From a checkpoint of a small transformer trained on Wikipedia.
Size: 7 heads of 64, MLP 1152 GELU, 11.2M parameters.
MLP neurons of a small language model. Each row is named by its layer, matrix (up: input weights) and neuron, and shows model dimensions 16-111. Each number is 128 + 24 x the weight over its row's rms, rounded and kept within 0 to 255.
After each neuron's rows, "fires in" lists the words (lower case) most often at its 100 highest values on Wikipedia text that the model never trained on; "fires on" lists the tokens most often at its 100 highest values on Wikipedia text that the model never trained on.

L2.up917 [171 131 118 131  79 124 156 151 136 109 111 116 151 127 158 108 144 109 142 148 155 131 111 160 140 132 153 154 161 116 127 136 162 133 134 150 178 123 129 153 125  64 145 111 146 111  97 114 107 181 115  96 102 177 143 197  83 158 120 136 176 149 128 114 130 142 142 120 119 152 134 161 125  82 122 129 156 101 100  96 163 143  89 122 104 140 120  94 110 145 142 110 159 107 112 119]
fires in: "released", "label", "album", "isbn", "tells"
fires on: " released", " rem", " Label", " album", " ISBN", " Released"

L2.up1116 [137 113 128 136 115  76 163 150 120 124 146 103 143 127 117 132 151 139 130 120 145  97 135 130 109 151 147 187  86 152 150 125 124 119 148 119 118 115 154 130 140 100 138 131 141 132 160 134 115 141 131  87 167 129 127 117  93 153 131 122 160 124 132 127  97 149 109 137 138 126 124 123 126 129 125 144 125  91  93 154  95 168  91  81  92 129 128 123 110 133 134 135 174 111 147 175]
fires in: "n", "total", "isbn", "978", "hull"
fires on: "″N", " Total", "°N", " ISBN", "978", "ull"

L2.up668 [133 160 116  87 127 178 192 154 140 109 114 126 137 146 132 131  74 179 135 123 150 154 103 127 131 101  85 124 112 131 115 161 181 154 121 137 128 128 183 119 148 121 126 107 145 128 134 112 126  99 119 108  85 130  92 110 131 143 124 125 163 119 123 116 168 103 111 118 132 102 169 183 149  94 120 120 132 157 126 134 154 152 106 102 178 147  76 123 147 163 110  99 125 108 134 137]
fires in: "more", "different", "strongly", "strong", "various", "international"
fires on: " more", " strong", " different", " adv", " various", " international"

L2.up977 [132 154 100 130 100 118 150 146 138 132 119 149  89 132 138 122 143 116 169 126 121 122 127 111 149 154 104 190 138  97 140 113 175 139  79 164 150 146 126 117 124 136 156 103 107 118 162 149  86 137 111 148  87 106 121 121 140 136 144 139 119 132 154 174 113 120 137  84 159 123 168 154 135  88 141 140 108 165 129 149 150  86 198 102 124 120 132  98 100 143  81 117 112 127  98 140]
fires in: "many", "any", "opponent", "news"
fires on: " many", " any", "mp", " opp", " News"

L2.up269 [149 157 139 131 135 107 118 145 106 114 109 155 104 117 150 129 114 109 171 130  83 100 113 103  91 163 136 143 102  78 119 118 118 103  93 128 142 143 142 129 154 108 132 116 167 124 134 110 139 113  91 162 148 140 147 123 114 188 131 152 134 150 114 136 143 118 110 151 148 119 123 157 125 134 145 171 149 118 182 155 123 127 139 140 115 167 111 113  97 139 135  82 125 103 135 100]
fires in: "both", "at", "attorney", "opponent", "uttarpara"
fires on: " both", " at", " att", "tt", " Att", " opp"

L2.up382 [140 147 103 147 115  97 123 116 121 144 150 114 160 148  91 135 128 146 149 131  89 128 150 125 121  64 129 138 111 181 137 114 127 152 132 100 131 111 119 106 141 122 128 101 116 166 105  94  99 138 150 121 120 114 115  89 143 125 141 134 170 145 124 126 115 113 111  92  97  82 127 134 118 124 155 154 147 134 114 135 120 102 102 149 156 131  81 112 141 126 124  60 147 123 144 119]
fires in: "served", "elected", "appearances", "hold", "medal", "played"
fires on: " served", "lected", " appearances", " hold", "pan", " played"

L2.up616 [192 138 156 148 136 161 113 136 128 159  93 129 127 114 161 131 141 170 106 101 155 164  93 110  88  88 162 135 125 153 150 121 161 122 127 125 108 125 119 134 101 144 121 136 141  90 110 148  96 155 117  87 136 129 160 151 155 130 151 114 145 104 162 121 101 115  76  97 130 135 132 115 137 142 163  73  93 141 121 166 112 159  82  94 120 127 140 162 105 133 159 138 127 194 129  79]
fires in: "than", "over", "shown", "nearly"
fires on: " than", " exc", " over", " Ex", " shown", " except"

L5.up487 [141 139 107 100 138 155 104 158 152 121  89 125  47 150 128 120 146 148 123 140 136 117 141  67 114 120 109 152 106 142 149  93 109 139 144 136 140  99 143 133 102 147 118 122 138 154 166 121 164 135 104 133 129 139 110 111 122 136 112 117 127 101 134 115 108  96 152 118 120 104  87 160 113 123 129 115 149 107 153 157 129 146 120 135 152 150 188  66 140  97 135 129 126 130 129 147]
fires in: "to", "in", "1926", "medieval"
fires on: " to", "192", " in", " med"

L2.up850 [109  97 100 140 125 103 142 112 134 112 125 137 168 114 113 100 125  97 125 131 130 102 139 169 144 149 133 122 118  62 150 133 122 100 106 146 138 105 123 131 136  81  91  97 164  70 167  96 132  52 163 140 143 126 107 141 113 137 112 140 111 135 179 144 117 129 145 105  93 132 143 133 143 117 124 120 120 158 116 159 165 112 122 138 148 163  98 117 128 146 123 161 132 146 110 138]
fires in: "once", "however", "too", "because", "today", "vs"
fires on: " once", " ref", " too", " because", " however", " today"